{
  "n_layer": 16,
  "d_model": 320,
  "n_head": 10,
  "n_kv_head": 10,
  "head_dim": 32,
  "d_mlp": 832,
  "vocab_size": 2602,
  "activation": "swiglu",
  "norm": "rmsnorm",
  "norm_place": "pre",
  "norm_eps": 1e-06,
  "positions": "rope",
  "rope_base": 1340.0,
  "rope_fraction": 1.0,
  "qk_norm": true,
  "attn_scale": 0.177,
  "bias": "none",
  "tie_embeddings": false,
  "parallel_block": false,
  "init": "uniform",
  "init_std_qkv": 0.0263,
  "init_std_o": 0.0263,
  "init_std_up": 0.0263,
  "init_std_down": 0.0,
  "optimizer": "adamw",
  "lr": 0.00172,
  "lr_mult_o": 1.5,
  "beta1": 0.9,
  "beta2": 0.98,
  "lr_head": 0.00795,
  "warmup_steps": 250,
  "schedule": "wsd",
  "decay_fraction": 0.398,
  "decay_shape": "linear",
  "final_lr_fraction": 0.1,
  "batch_tokens": 131072,
  "seq_len": 1024,
  "doc_mask": false,
  "train_tokens": 1247000000,
  "steps": 9514,
  "dataset": "wikipedia_en"
}
MLP neurons of a small language model. Each row is named by its layer, matrix (gate and up: input weights) and neuron, and shows model dimensions 160-319. Each number is 128 + 32 x the weight over its row's rms, rounded and kept within 0 to 255. Numbers have three digits each. A neuron's up and down rows have the sign that makes its largest values positive.
A block is one neuron, or neurons of one layer that tend to fire together. After each block is what it responds to, as a language model described it from the Wikipedia text at the highest values.

L2.gate70:075161113151123098161124138103176108144158123081141104130090133115220092126155100146102123154128103188099093123149095173111138093127103112156084175103168101127181205114128140121137114186139163136156158093159129123071111154134146086142110089123067114079131125133128132112128117130184117152112185110085133113162215132117110126144188142123159162137144163103120145117153186167106125107085132155203145094167143088135121052127128130176130149161129136146130098148131103128159167125112022
L2.up70:113135114113109114097145190129147120108125079112233019164119132074195124121113114114108164086141120179111141190140136097093084098136118112104125113113143171130127149173116183133170102086153097105140148140123150195199113120076089167092149142144063119086118138138147151165109101133094118108082107075111119118170131160131051160154080139102118153157192089115102145139120166116125100140122137126091098136150146113130174097111082149054150101141135153144156117129118135103105129144129073
L2.gate410:107096210131179109144136073173088123126151137138121122125099136126094153140079175175092100165154073135139127116132090175156115104130157099148110124140132106187131182126101065158128132149141173148094156055109107127136068196138093130089072095108179140114121112133158074149162174067137128119097161164081146092150110171122147150097129091106079101103138158099144142143125127155167162146154085142158081123068129140136119193074179136130162184116089146162139143076122082124209046139122143
L2.up410:092133144172085085155145160141100072190095129118122147137161057160084130143139141162146136159117093104093082110186133123103151144138120120181098200078097113136128135130145140091194139141174126148148021127145094081097149127144107134078132100159119067083153160115110114153139154160137104154147174145108155122110084167123133112115089143104160140115105091102144131102144084051115136058084135131112127126141083147140167154066144135173100132161089081146091127123159140132147126108106105
L2.gate425:081107108131128145168092116104115106129096168166153149108151123148088125115099129152139102151165144121180139072103133102048140154164110169063119170128185131124156180114088105105085092193154149078113115173144203175160082087138096108127115049146148117115168090149163084181140182097097114127116125092130103139105095112143119108131093109161155113010082100144082108190183187099099152140134144149128171168065165159099164130090216150175115116142138183138058173168085152174083108113134107
L2.up425:121111106150159174100125118140069156114149147167157073144134111091131152113117110138065130117121143164192187104165109153111127126130164060173126073098094169178120164141099116106114125120085066086130162110081147189144129106073097082145136073104123104160119124124161094136139113083165113128156188086157105096142090103117054124142163119106126154059040077190151088176177214093136135122126156125130128156140130075098131163152136152151116157119112147149159180143047140174103087138118168
L2.gate610:101111169073113122038130123185130143115169110175065152126109168083104188119143096148155163078085103131058092162134095134109049125106120200165104109131122109178101136152180137095138136201123171162116114142190058126165167067147155107116134126121114128135077130111167160122080114133119126157156176115152172139131123113132135090141125052102168123113131164101077119144137090159166078114096104124073134131159120164088132156137137130125152061132188126166172152147126115072124140090117213
L2.up610:126110125160195098107123124112084122124157129120115127090112140218117133159174100099142078105126142147115108090152108085176103078151077130078100147104145143170123121121115152096059125159128108139139190129173137199120105172154117147112081089141136153092093154213061133094094109153134138102085109107106152114049110162137119114109077076121166143132215088157101129140165131129099108119102134190077093084108174112168116075122164126115145142115155112122103123093112085091066098145139188
Digit zero in numbers

L4.gate445:105110216146154102109150137126144159135125175134089131158100098116158147155177150113145133139094120104102102112153143126119127097118119138106122203140147106114138142044147106103114101111093132098099121154161183126120119173148178170166159094154144162140134125152174145194097072199087101138171151140142184093147121096112039116137128135092130090120066119171131134147118069097134094139103068125172204164135127100110093138155084123134132173200113109134108135087153094240251081111152119
L4.up445:134110181086108136140063131137106124122125055120125141105181097116167123171122151085161112163125123071101130240174139072157163110094085171131102123140059130130169084072136152133116118112060129107067091152164105122171142084118126121058111089132161138106102117145091057164143165114130113062126165087157126129090141123200134133081166109149148114126093102141121135115181165088084057104134077125170108153163118133112119117139152142109061127143083129175166113111116070160095116109160150
Mid-word subword pieces

L8.gate20:131129132113151011170134145162128071172151118096161138148139124145103096079123173115068147110122146080157134164148163142088134147117143181151120131145141116217197161118153101097128116127161092121149120152165055164130064184130087124061151123116154079080152129116167080198151127125109160121146131223153136075155173109112150122115109242087125141158143116183188106165096120099124130150179097107075143119104180099123128181109168145160104100089090128094099195079124170133117115129066148
L8.up20:107119098139136122098157171178154142132068099117116160175098132143068106100071121092187135124084128145102122166092058109119083144116154167117132115082080126151098108103151098124121123151191096136097066154141103112085099164109143159059104136156086181145045065113125165153155160131110116099131122177138146170153084084099085120134172168128128159154149184109136122125154116088151106113126130186136146137116091151169146147101185132176131157170162192150147127122105126163103137140066101
L8.gate32:157147136098157117152091113071063162183143080099158099166082145113060171156114129128110126117190080110152088060073231128177132155144170134134134089126086096202177118121120155102133103131116115148096161089133146095131116135123102157091094153063146120117175113152130125140128161105146102112127127197209138081109106089088110085140121156143102057151131150164199130137164154114128118116080146143115085135127144160111123143204123129140173130104114084140081138112094106096128121093098108
L8.up32:090145174123148135118106115135111107177204140067114136137138126175118067138147135130136185120144064051118138080104104109160079159088133113161137105103118145134085123126164108196099194130179128166081151114208122091106205098104127160146115157141168079072091181125134174175086117091122094037103102112106131164126122078110107152151149086106130135160110134123117127175045138074149129185119141110131100144088163123170102179118110147129155092111076072141113090107118175112202164138119077
L8.gate71:138146152132051143096121159132150140158173067084079088133115130123148112095082138101124090162157053180145116154110140116135126141145181118110126202208115150083171137125127121081136118144136111094157105115091124144094145169112055092096187163119134129073210191135136123124080087135165165091182122159123128150141118149141127112067092172140077146194132091159127136136158104112126148127076065172103114156145115158129135148119135144121142138097178087125165146141105105091120116128146165
L8.up71:154177130178110182189177109178139137139097137172130152148101138173152100150117124063149138116081125082163125133178158083119166126118150086151144092190142122116116174111141117119150151083075141104115093187081179129172123156175157058123103175117086144149149118137183090151171131148108154112103097169149077117131218133168075141098107150136091111102071148160131113152136124080144156155133085083152124124130167102149161112110157096140019111090154142091127164108100137149100091092103109
L8.gate106:083126111161151181161095153155094112146119091113153077086111174151139064106102123188137147116092138104122086090110172131167135129113154130132141131126122118103126140100132138084156069165126115125127125103180138105150170159108077160140132180101183108090090142061118106097089088119119094195181108141132118128137127089126134084135113103097135133090097135198138138137128105110169154136117057126165144098132175212119146087168139167190174145108101089091106125144149094117099105152092146
L8.up106:135138088135154206147143132132098148109099102133120133093159117065107099091165159091156089164135171100092122126112107158103159094124120138137117144114088062077173137130159138138147164112112125145137083167161174102120111167130142111134136082140106095123138165120134113138128141123096081156126089110182080109147146177095172110143133149157181157127115067175186154108101077110159156200158150126184175087150116144131134173111188191138209137118075106138118117139118098155205147085145157
L8.gate144:120120102148113185128083181117160116105132136115152069142171113102057134120216128107106064181104070154111110181117147146168148105137141163071149065083169104128168131083107116161141131130088183103140170149123145158146118130167109124058169115066084192135190152114121126138148081192109134082154049193102133117160087103090135137068178122157109116143082058184136127141164132159126107128144104116121112157060144148126172157136149113108171132140159141096102191112114124163098130126166117
L8.up144:161168091126064169165123117126174056132100179169146070124174171142115160099177125146086096128176055136157106098117157132161084125134138098137136118146102067137118124131104131173159117151166162169176123082159083141158135130152110124146149109097120170194200154207145111152121090101092130091138106108146120078105122127109130189143137148139006095131096119160097110079145107121083143122152127076108099119102090112132132117115121107152106138113137089140094127129153079131117172106173116
L8.gate193:101136149182142158126131127138103100120083145162161121193129113080136126158131156111109124071132071154080118083125178092112122162139177131107124139137136202086089139105066139077081138131160094125140134117066124091121133066133129103076088155163116140126104124111083096138154180169147117221176124156129095147106100116135127162099161082133094156131065092106143157105109136102154147104106112135075136129167150131179150148144119103123149135161155105118184136159160186109076072166170147
L8.up193:112146135148171136113222113153152117096101141103122178109130083112154135117062115151107079111150075085106144155162143156173126119140181183072103155083139127130119074128145099041123132079156075096139107104116119081140119210146112140127113053154147143131106145120152078158110124124128120111182125123130142142181166076136085162094147134106105109114103149067107152116143113172166156154196167177105132081195093151147134109128125142135147114115075144134085104073133157144114111157094067
L8.gate244:095070115169093169099092125151143086118162111082120133097124150178066169130065142127077165142067091117136079162074125173136135146089133136128092114196112086181133157144129147143111156135160067140120104119169122119056148170096125133130084146143086176101103113079165136189170124109103136223138093132148118130094153130147120064128127120086128167097145117156096146139154089151096129112147159101068104118171081160128160118108134135210087203145114114106155079093108110154108126119121161
L8.up244:143086106123149192084112127056159081181200094109200093072105132128154142149123095123091146141173104124112109141114184128171140126163140166148128143129085118144082130131149155141095131146081128107126128122147057141128145138118159162119137106107087107119097101131145082122150163152082149142107107135164098115118161137146158076109111140166173065095100160149106148063155122064103105102122097143091122152147121169125132191108191068078153103135122136175095122171148096131103065160089089
L8.gate321:056124141125112114135117162123102102156135084148137081100143123122080123133141152144122070122137112129104117137175155162140127108142076152183131132156131198115125207131098166135134100151153086168142215176147151166148148144169133175135142173140097144167200062109186090157102086149107104165147168123107155112077112140138097101092108142156101138155175078078165151125128061133175151057115041111089117109145122129131141170145134097093101159075138117117082151099111128163092149175156158
L8.up321:072171149130065130089132092141148139108175096097138119137129106092155167124111062084086106114141131056108129160109125131088133131188131100166120156147076113142121093130130098070162170138126150081170095111147125161112075177149104088106112119106138093141121104132119120103159121157082057087165185136103159086101139114095110180156059073138130069139157126115160189103121099212135160138098093126069054127123103152115169094127114127132072120157140127159100107087098099155135029117140118
L8.gate331:146096147103114162103164114110130096113137106152141104099149117087131070156113147154106102073116101148167118145108036111122103082122167141137098147157152156135030190082080084154174137190147072151150119137104175119122124155102110163083152158130060106117109140163167102155118124111044154099144123157085159110158137131106140141116093029137113125115180097178162091125093089142095172099121126167070131059148164132133100136155159095143149123044114113133063099119133145117118114160115137
L8.up331:166097135046141122107185140168181179137150086115127102154171114137086134158149100109149145120072112145130114083104147093161112093122103194043117170108099104169119133154148145109103167144118130129138232113062133097170043127078032174137165111113133098081103118069107163128101182099110121145160162177063115122131157094167148084124120145123132091108188180137094161128149131099136121159168096136100105093147159123099133144136123121099113113113117114130119146086139086104159129127130149
L8.gate375:080082125079115142149069138108125121193185085136146074070089116081175121177066144142140126088157143132107146121122157149111092135096110158186142132169172149119138159120170155118083107133188134106095138132152140130099125162116099180123153138098103130143209181077116130118115108105104086094154060143190081140147109118077107166113160154115134161128157137143206128124120132101107098151106126133117156129160134139133159194085126174151149103088145115106116198160169173154195077126094196
L8.up375:101087066097042090170106111143158113144151151076123053043151164104133117118101093103139120115154102160116137164165145149120175151127130162182158156136150056150189097125129051149130152160124148120116104171143107121104092134105102170156151087142117134130152119080125082142155023131110069145166139130125113150130151091118126162113170196160130140196162114152085197062127102090095139144088056125172091131122171139146101167146091112203158140107118184130139140073111146133099118173149142
L8.gate377:132105129186152108140120125160100074124099153133185122180120121132142145097109146103120159112151112134131131085151184082120117091155151163113138065129082081157168113165037120121141125177173128078139117134092160089133127130103124174113111154192129129134075126117148100129118092154091147124111121172200051113109147120125165101142090125109105123194171099193108083164121179102133124110147094084158114113104074107115158107154096191111115116114114126095154119124081118138148128117141094
L8.up377:119056114072085100090145184088118051108150096185094161123143164125100134100169100105113148102151106139116147126085193145080105126085141111113146107114108128133173150098149140099147089191158049135204111102126090140160103143179123160148134131118143129091184081157156125150143125138135157122151143168164141133117125097104108154163129130129136126180104129130108067083151123191145141134117064059136184077165085127140144143123106135206066113112151129094156149079125206099112113146133089
L8.gate412:135075158138068171114087124164147085122136102088163123139085157125112157120155138059097144146129107187130057133090105096140167138038138159148111136121150156119203092067084122143113118128107085089097138154073130075106155189093033133128164107126073123087108130141167133160082128151083130215142095172189114126098122085171118104110151117106165130085122150188127149148135109148155142178122150057130085044131135093137125105093146122108123120126165136127148150149184119143147147137103137
L8.up412:132149163165077188110149181134119164104122131160102065149125129170190139043137224163135120089146171116181134137193142103149084184124148169135118135157208088152123188093152159156097086139064117145184160136156179128072116117117053145105086144215160139135150122086111090135124114096125176157128128199101120114150195152103077112072153130109112127155078098129108141132109145139149150095073096091165170141161175211163142148077217135132102121067119140086135160141068050145137157083079161
L8.gate506:185069176121068146145131068091193104140146125126122129161115142131145121205153118076126066092131081117145149128068101144185132134107125168123126158080097116153120106094105195127123121125124086113109131217135117058135155114149071133113148145143146151077106122132148148091110134139123130091115192212107096122175172090043148120134167099118116121105127092109129164111129076083156125115123144082097227136067061097135128155053115131145116162137130140111167089090119152091108113168156125
L8.up506:165136105106143077116077177122119132049119149138123112123178133155156081113164099089070120107143101111080163110135142134100062141143113075085133125109108142136160143155145099108149092079105142150169134171155111093108137093165108106184159116126118102123124133187128107174138184106191128116118183109121120113135132061075092116149197108099164084129065114109096123132135089117089157093112137048127174156053107112103168119148180122129131115097088133129146108071160165129169073145125115
L8.gate604:103171158141084087154074142091142131169102121140074120082162106072128184117116118150101077153118105118120143106197087149163193071168124146142129127125123117116133143172120179174126106101149050138048146152137122121133097119140112110105151161119180114171147178173083126106179129141161112120153211174137126127160149183129137140144126167095180153191142037147142113124127074107130156090136100135160187156140085086161138122130139117148182150148152116121122156117198066103139150088108111
L8.up604:097165133160149141180205068136083118129130131065111141123106078111125110105157131135106102138134093077135136085154087227141140115152101119149133137133172103122135137177177123119117131098093043150111119126176097153106096205113085123089158091115177118131123170157123126158142125072090234111190161112141107105161191126094080148182122164152155131145164102099160078105105159139113170120134161113129124177180100156151129124187107047148110121126135088122057127191164175127139101045106108
L8.gate723:116106164122122128146069126118125105169156147108142139111137122101118154122112145114180111122080054113120156090066121083117104142117209119156141137152092138132139168097125139091123104120083085134076132155134125163069175163036169123081111169130196053126099175127154096192106083089103135104112149155136113076115095095138059170088132208117158108121120099094170147131124096162110176125109111082098123123148141163154161076099169105133151142134106135110120125088145137091182183107152168
L8.up723:108128093159120131172101129081096060160146118090205083090086156143143117156113140146079147120152088151130189094148078112135176112105117103125120112116139113154163128126128108126098105142088054152089140065107150116164135159091103151086103174114186155135139163129096124159103165130065116157123147159118109109071122099142148153190142101125119149217137108115153123116133090160089199119082149096075099151039184136136161190155108080126145094117127181143063098116129133112121148150199143
L8.gate809:067139124067113161176189135142128044156164148076150075126128160114084107124132145080118140135167129156157103117124140120131162175053141130104146116070147068098147147183125107130178123122146109155151098124065159189148102185136090138117147140136135122111146171157166144152136156122073043147164134138147136088149153118140153121144156158156089153161099138209118157084112177109130153125118176113096134076120142151120172107160141125065162096102156124169188254111131113068170138105112131
L8.up809:157083179189064059123122120104060129068180112138165145136121127134166205155127158166139155135106061131156137078095086148122147153070138128189092168093189106131101098157132116131120087053103092116089130128170128137178080131121083146158085136135133152077138146118135135154132131193115137158104143150116137088072217115123101092108173166154120147070129069116092143139134183132158119127122174104121140099123136150146171114074136134116139064116124169089094126126132095119156103132157129
Word-completing final pieces

L2.gate194:154174121167132111131075131107183135098138128128134109125102124144053138178181087124101120124174098130164118114166173111107174128150144095172128134132107144176150136181156078093109086083122162145099069054177137116166131136150131136136092148158015048139122111109100122153061108125182103154122105092192121084140162082037102137055157181106153148117083164155113152134148127091140102061129132088102116120114094149101120152078125123156153107118128141198155134142075111129098109158201110
L2.up194:148107152161068126156147121103106148159147107107140139165107055116173113190140089145118140069149083145141149144127089139117080128144126155148129095104119147127083221154165112182103148114039092171106093104141092129102141137113120077131140193199114073113095160101101150160075157176116156137158149120176134112144107107108187185132122161162132157117089147143105104161111113184090137119106168146095129156071117026102157157134077117091095116177157177171156133145125150113121155156155151
L2.gate296:133088179090095116139136097090120121116148208145153152117144169165140135102147155114159089148158157181144119131113116119169166156145156142128158172087110124123137131100137135087174156144102136160147103148098144176079148105133141132171110141103100169112134126108107077069134081119172144153181138151162128125143154164180189126093135148122131184153084102113106194128097126174124119146121162123157121167115153148160121198161147087126128102110120148116228165077084116139093147124115132
L2.up296:115144218165140134139137142103126169066117132157150107119184127150137164094138122112169106151177128138121158149119095064156134121091153094108126119141128083183138137144155135090137111098072115105176141162150123116100108154155173152104079144107172190110126107136109072130084119126142153189100171143154150101130130192117159132172099152161113151086139091108142219129126140168136177144109106122153093151119161167209096154183167123151096182148179141157148193112162052135129174131106110
L2.gate468:105109092109114127180084149078142131126098144102168176113173107093132121148107103136079133088130117105141070174100157158122108111128129158084098137102173107127100034103130093113084156105104129107092087087132139135132127090104086184199068102182156145120171187129133084098112158119126151175131080164166098146112090095100158129150087186128167152106127140151116068164118170107121097127102095059130074165126145109082133175101202126141113169141172143110124112097057101100138128125151110
L2.up468:150077130159177108144059106110138085117152118083129154108097088145163211119105131169066066203128164134129129121079138151120138137198122168165132104071113136132125142100123135139143112158117112150107148136121137102146103070102117131092114132166173192165116138142156109148095100079171094120087123153116147105108185154127185162109119132178165123121135184083151102130123154089151164184180120134142125147145064167105149124160084172134049191112193124153151185128179107071169141130125105
L2.gate617:120155098099107116154105117117081151153114147117072165064102138116018158122147101084154170120128105102100140144171129165146145149145131111117114122127136127168114111083120135106086129114114118132129180101131144116051136132143186065183172174092151063128123138179122131108100134123214165104074158125167149102147135110110105111133137124130119138109183117119153099124109097133157147174175083128100170083105110085136109128128087059172099157168093139123126119113099140175167082128174155
L2.up617:123140156094119145147077069123130185132155105151089118120128123145136132124155113126154122079061088083116170170203118098123079121131201072118138141133077120143153074125154133103130126129129143125170163080109101137082126167125130137158124107103133100151063160134158092104157093093151115078102134170125066075114125142114151066098152113100163138154203106129176094151077136062155148138112092089158169160127082088140099113106102117167104168162099064110141157115119137159224142094118150
Split-word fragments

L8.gate57:149077157095149135108089062105190184111127125105130077125113155148071175153064116101117150159134103105086076113091141144144158149146194156181113169152160124137126091080113153112104105088156160121162089119124155110101155158169148172118096127131126114232100115152147188112146150062114066148116092097174127131157111127089154140191106156166115140162088071135152064140153151126154159113128050173111134135133151151154121105132129091083104141114135126130149138147126117111121164154117133
L8.up57:129135138090104112088135152099132159108089114134098138131146134145118110156140101138114171098073165200180127098137112106125130175124081117092108151142176136119122144185124128141137154101168108150101121128099135156101067119101171097091116112089082147035134169150082094127146184169111128151114115118121099038151143179103225151125151113096112169147105079103148169120125146159118135084046177133118112090140156142148116106204157160164125085094088136187099116162140184127150170092155153
L8.gate189:111217137173118111140179096110080059144131101088102088151142128108107134138133054096132129125154086119099124068141122128111108107164121154115135114060116113102105164166146162090135187162139125138071120156138106129119091131156114179102127166135152137126117171125099110199138141126093100121153113122106141122133136184098206185130121160136129148133070093111126135091118118151113127123115173112110100153107121139149136125209100084045136116099171136181130104135154103085116117104136100
L8.up189:118124117142062086081142127144151143147160165165164147137211184121150151082127118153132165105158122158145069117152120101125195177133112126128153169127103147095111154169135124150158133104100134168091155133095212104151084145107170144130175102166125137120119102120128150122103125082096114134093104173180057133086141188095132124098147137098089152107164200127160117158154142087119142123115124084163109139133155152121170122068089149066116122142122079143195127147125138131133119133074101
L8.gate219:052058125101101098104095093096096152187137063077149124102111127120103106167126156088120066111110081105167139123153186146159076127144159151183115143110138085169113133151089189126120117154130129121078141166077135127111122084143132120102151103140158097074151115145117140098128107125161122133153113178145127150127147134157130130106122164125093133153142137140157165145165113117119135115092131077082091186097178136191185092144158120113160161115121127108068149121110073131125119070077138
L8.up219:093108151144095130095122123083099146175141085118131113142161147099115191141081122096097104053144136145202131101154181142092058144123148082123132173126123098126071076172118127157168109114153178096122103110091120055128173120101152147156136077120165074080098003144084148167162119097122138137156154128114141149158137163136095154156110102135136124162119082123114156098139100103117122092118152120122151107151124134155175113158148113117144198141113092098114165161119173168164089029180140
L8.gate260:168145150135137153106105148081161117164092118065118153151113125122140136161116066096144132131171110175144113081148154120160126163144065173158108089108162098124162089140140118061071167152150066076135128119134185103107086130157112188105045182120142134074133104106150094138089138099143119100162201148022111140140096094100120169100105110067148143154127079133154166091078120125148097106177106169143140145138153064178135146099136090114108153198138086128143132127078107090113120116133118
L8.up260:118097090194087159104234158132129188120100110192137080132084135107159106136043124141055168117093121105133179093171126133110158141102063164076115135080135121116133177071127142045174090153143157134168106095098123098142066107080164111126142102145086082105153096133114082130134076102142096157176164103125150072148112065050134099123156138078112072164139141141091074115250141165120066128158158089108109089060113146132113125144083162120121153150098120086128098122087148130089118097164157
L8.gate320:145068113152094097178128091091145029171133111138090075113155101111151137187158141154176101139150158135106158175138151116136180148110166143154125112141105092064174130116116186109130138122087108112147142200073147126057122141120164165084099216160150104136122119095137112092127115184077146151109112132106076124121156149163169107176154049078135140156160044136168130121113093108137117039169134124133139196080125113169161192169102149163144159107156085152135146141152133102113116135119054
L8.up320:162140172161114140160086183124112110085070138136076131189154099068121077112193160092163168095131159083079083076184177116136144166192113073143118154136171162110149149148155155113145135081128160135159120187099092113127136157127125185143112100145193114156191098123131143118097113082183137094132102066108149124128106118119089118150093108130140110168121133082089129134154103118131205102130115126175126159110093155114138160133136114120107194096112114153132167156141175087120082112075139
L8.gate368:167109175117121117124055110124149115075119078125127124167146106175126176107092084092137187069077147115080060125111119144153097093069125116132144086254155139109117159130137079107149174138133171166115136126128135087153089142159196113127112150114184120143088173103160144122145145171115093046130136135052197125124144163155199071139180134135141075154152114111087128184123130118099136107126138108144129092112138152210178116120140163143101190064103123173130100126143151167061086148137142
L8.up368:123061147173095126153134159126114108130104112140144087137117177207136125134089090116108082083152142166144125149168113143125156166062071124145115126195122117154140164125146129085148106148069108157141131142099163135115119151134123118083131180108184083032064107150192118151171066177172082145135165143068059059166127152158201108138105086143140099129167121137134087158162101126134078120068110101097085065086135125150122145184161191170126106122121173128044138088154094084122087103140117
L8.gate411:123079123087118154134089151137169099098169142123121045137116190161063146157105148148129121132161134136146155147146107157062129156169083174146154093140100064157082149166143135150090114130132116108165101144143184083131108115126116143120162122146176172162092088075144167119130106183077146126123192112100132140150083137126173178120121114133178160111177119161133111171105098147117123159162135112113071186110147173101105152123099180082124080175133128161065101167148083088132120129124091
L8.up411:146099146174110156169139137143114116171124148161170175136054173186127098145099092157152116136149075134139105105072154110098096136149133108162137116105171127101118162078105166095064156089198088079142102123130117142092146188106112169140143156138184148125151188162135142212106134104125109122149127102134109148125127164115148152108150135161134174094113080090119175145090125075153119130057049192131100146101107088159150143057180160105064098110088131107180157218133038135153162072083134
L8.gate430:128100139147130129119115015126183126160064090070175153102181097115102134115166105149150116126141104146127060099088140143121145148183145137125131158187143123132066176133136102112081134187176093130133108111106114160099118081138066098133106166087127181140182088117130129183144123096113105079110202098135143176150153141132172153126122163090105153157133078082108082144123174112105178173136144084192093132168134088177155131133058139143195156195231113128188105137139183049196129166150128
L8.up430:103170117128133105140107134117163068158135150153089138076127125162118160149124088167140141120113044097084107123117130102163139114133177158107131067075135110123128099150111138147137110129128116125095181165126139137119116061160087191116134187110245155102106116137141088169147150209145160148176124137126067095138107124122145174153120152121128178110115036099091125149110095080098136148101191136098172113133135081167068144102129181183125118134103104185132154181114101130084202102137147
L8.gate489:139163097095104093130106165078142142145153109034178103159156126099088147152171108147129112091170091134151147108090158155090174121141099207152119116181170099095130142133117127166123127163186066158115129151121196130143087154114154104104157163159072146079108176156135103163175169160119102179139145149169115116114177151115172168133132112077122090172141139147141146120143128157148101131106103139165105137087133089202130076124109124135109123088127124124144138117150075122104154117154121
L8.up489:156094069141110120150161147119152140090169143112118127118165106138098105090081138103094101108155110144119112101137093154035140118152143175096151116148139108122137123192106121180171088151169138104113100118100096070169166191152079107145153130185091130092164151137107144193154135129092093146140145130140133120124136117171129149092112127167112121116071119064080067160121180126147105127181134082139127163117141101120120117135106146162103118105160138128145142193147147087107153148136099
L8.gate515:141124126130163142139167102107085134127156127158167117159084155175085112097118105145125131113107071094136078145144157156082111169118035165141127137131146169123103184174143148108120203128136113100103118138079167072130124145128136197139103077138107125136149133122152131156154145154150070130127094124107081098143094125164097157076124140111130194117143124123155173213092125157159136165101138128142105098139119107162177117091177191125097099171155137163120155120168140110077102144115104
L8.up515:115099098066132103098105150147037123094125135151136147086158093187114075137127155146130166153099158186155177127093154166133140101134101065154110064153135127105124238153118184139083100125092087110141116127136118130105092114117175102175140153151088106119147120096061095089143104143119106121152171122080130138123083138120161143146126134161147093163148079101148180150074077110135179080086002085128146188114167066197099188215133130119116097188098092136172128153129118089148109161102136
L8.gate518:232095131145138171106084164130154107154044149127089165110181115120108134135105128080151153163132121064137121139118114173133149148138089119100125104097119129181156140072142178151113104187128102127121203187094079168133178152130134135121162133105155074097146134128158131131154198144141175060149108131106197160150130114131129118108090155111143159200160096109141199138165116097153172170097071148185102104159141112094114150174147132115186074105150105111169138113134096119205104093119174
L8.up518:152151168108092216161188170085136140162104081118109180078162178157124171153124143170178150096119145124160134123213144111145124164134103091129132133155148125189101039133083132092118183071145194115147122137105036189169159136100100070135135144111165110184147121103135148153162106091127122127105140065120118173193123091102183126176100135118185160185086143177090130102120177101120121117155130072110107165199147154150114130147129121122150152134123134151121152144123137143106108102148165
L8.gate522:144084160176106128134068133067106136180144113110129115139147097141122114100112199101164117123148075085150139135094242154056182095162127200150118005111120175128133154125155085171101095146077132120117169104153116095132121135126095124125113170125175132092111115100150174107190125186148160113106137154111112027116138122131144075124092133133158156185145137123110114117103115195145141133110110127121119144160170092129172115061096163123133163173130112089187120120159068131142106127116106
L8.up522:088137159159131069145178109049150123148102122135096091140108159135117059146130141099132132097148074095056170106136144156149145180058100112138133133131163123122131103142085106071159123146127149149125136172178128084149103154177076125159103100077149115149174102157185109099128141174143157069128113121133140147116142079138173095108079120070122194139099110109153138123129133098122141177149153083112088119103070131131114168195130142152136089096150120086110088115136125122118080146069138
L8.gate549:142173133138071121084083116105142097144152106173143108048147138140096122130087116121149087139096141091172155137128153105095113162141150180120110153078114099130136131103130172126112115134123049154104107163170172095087126105117120176092111112120149126069110120131105171170125112145085134133136118146048139126164151145098120108098149120064125105133111121120110126156101111128151059124127148086118185119149119075197168085106177113141141186127107142167105155090150103137127151144194155
L8.up549:170126153148129137099109082073075159156098124154177177219105193133095084132122081116088079092079172109155146087100115157162143112107181122122137092172071127127093112111154148080107155126179116190150177122132123163147111118090138107150180086115099105068182043146121137148162140077149077131149120130113088099148172140124095140105118103117151079120066120126189087129128200086123142092106143122063159156128086079118169123173081094096130155146125145090094194090148164119152086103102120
L8.gate559:131168140156114110137178063113156072165086154113135102103174136160143138161088100152110066121169075146140101126167148139100117189136181136096119205109106137175104118156105167144106132147166125147080124188069113137169147110105130125127069164111182107157158168113179155149163150106128117123129127098144125155087136099122120086109154145118105184122105104119157100168079159170117105076119145112084109094077115092161113065119098113139134119137105163181151081146183118073171159112096095
L8.up559:143123169168109131153173154157131099127125148167119150141177185160191089161063137196096094106055159096118121135131153094132091125061131137165114090151103121119140113154169132120101158072106169065135160177098173207064087129076107141121141122140125076155139092099114170159114096175145131143097190081143125071142091094118111113138156142159137158085083131182068104140088107096130096157086139091140107083123226064132158187121069087123096152130145142116103097155144115170095134109095091
L8.gate738:134109120142106141132116080130195119211100111127106094083160144120131160099134131145144137141177108163158101112145162115074114112072151173088116111117132154145090132107108163121063149169191148096106127130079163142051108079102120184093120150072132088167112090138161124157124140043079083132137117124132126146133120156134151155120115183123122186134165091135132103165139194076083058122133094097145143082111129130171140124149084096151139108115167107159154132171113114148104175114148104
L8.up738:127102102102145166116154137096137172077155165166145159101138200147128141137186150115095172094132102176066156113093166111113124152091088158129134162097130152144111154144109084082133142102111169144132130133146202113132124130109143157194133074196095159151122076120112116175095140084170104173115114066184147148132192169121094093146109112128173101211060144101106106138164163153097125132119134209150113152098129132164165154224126124116118103142065128127103175132113099167128117132116098
L8.gate803:102110062123164089128136065131101123091139120109146067157173091170179120167114098122066108151028145090181134121137151169063136170097175133136124188117162122196160120092102157088137115120091124099152115116128148129163120151164135134125136124077140144138141147075063169075111130128142085091115129116127106154148112084157086119063109049105147161203125134153158106134099113101110103157171142134156121082058094153105125132081084147156121125150079180176167135152083105131104081183123124
L8.up803:109144087144104158109165056123173152128084127091145018156095119123150150120105125110124110089128143120168141107124127150138057139125180098129139137096162092154102145066109157093121122072090071123124126095129131125134072116107152121128119112152130100132138118123076183164101135105101077122248152097171119146087092128146144141111149117126109096120105105149112102105214144104146113028160139108109109135134081083163145145162093116231142148088112177065193177132149107126066103103120084
Completed time expressions

L4.gate814:186177102172182145106115118150145135074147097161138183124138126112138172172149134152191085103129147120163120160094094125158161059125084146124117138161185103099131173176173126134150137117106128075096081093152112195110164110122146175162087109105114111108135214161111112119110145126120126119132128117171084110156089140075135148130126124156155159067138110199117130197190194136138127130146080148212107090121174141179099090092118111140134102097168149176052127141160097119138136098093125
L4.up814:144125153143127152106163131115108130142132053127134120124125140076175100125171130103103111130113163123122119145108166058094138137180108143109143119129132204103104188103147161063090079120144085092123167154136127144136138146160187149111084067157100135089175169060148189100123137123165135100104162051154150193138086153174152139099147140122130083140187128101161081123105130164151115093098141172146102141091135105133110140137139145065152072093095173159064159121126135121195129132164206
Word-completing continuation tokens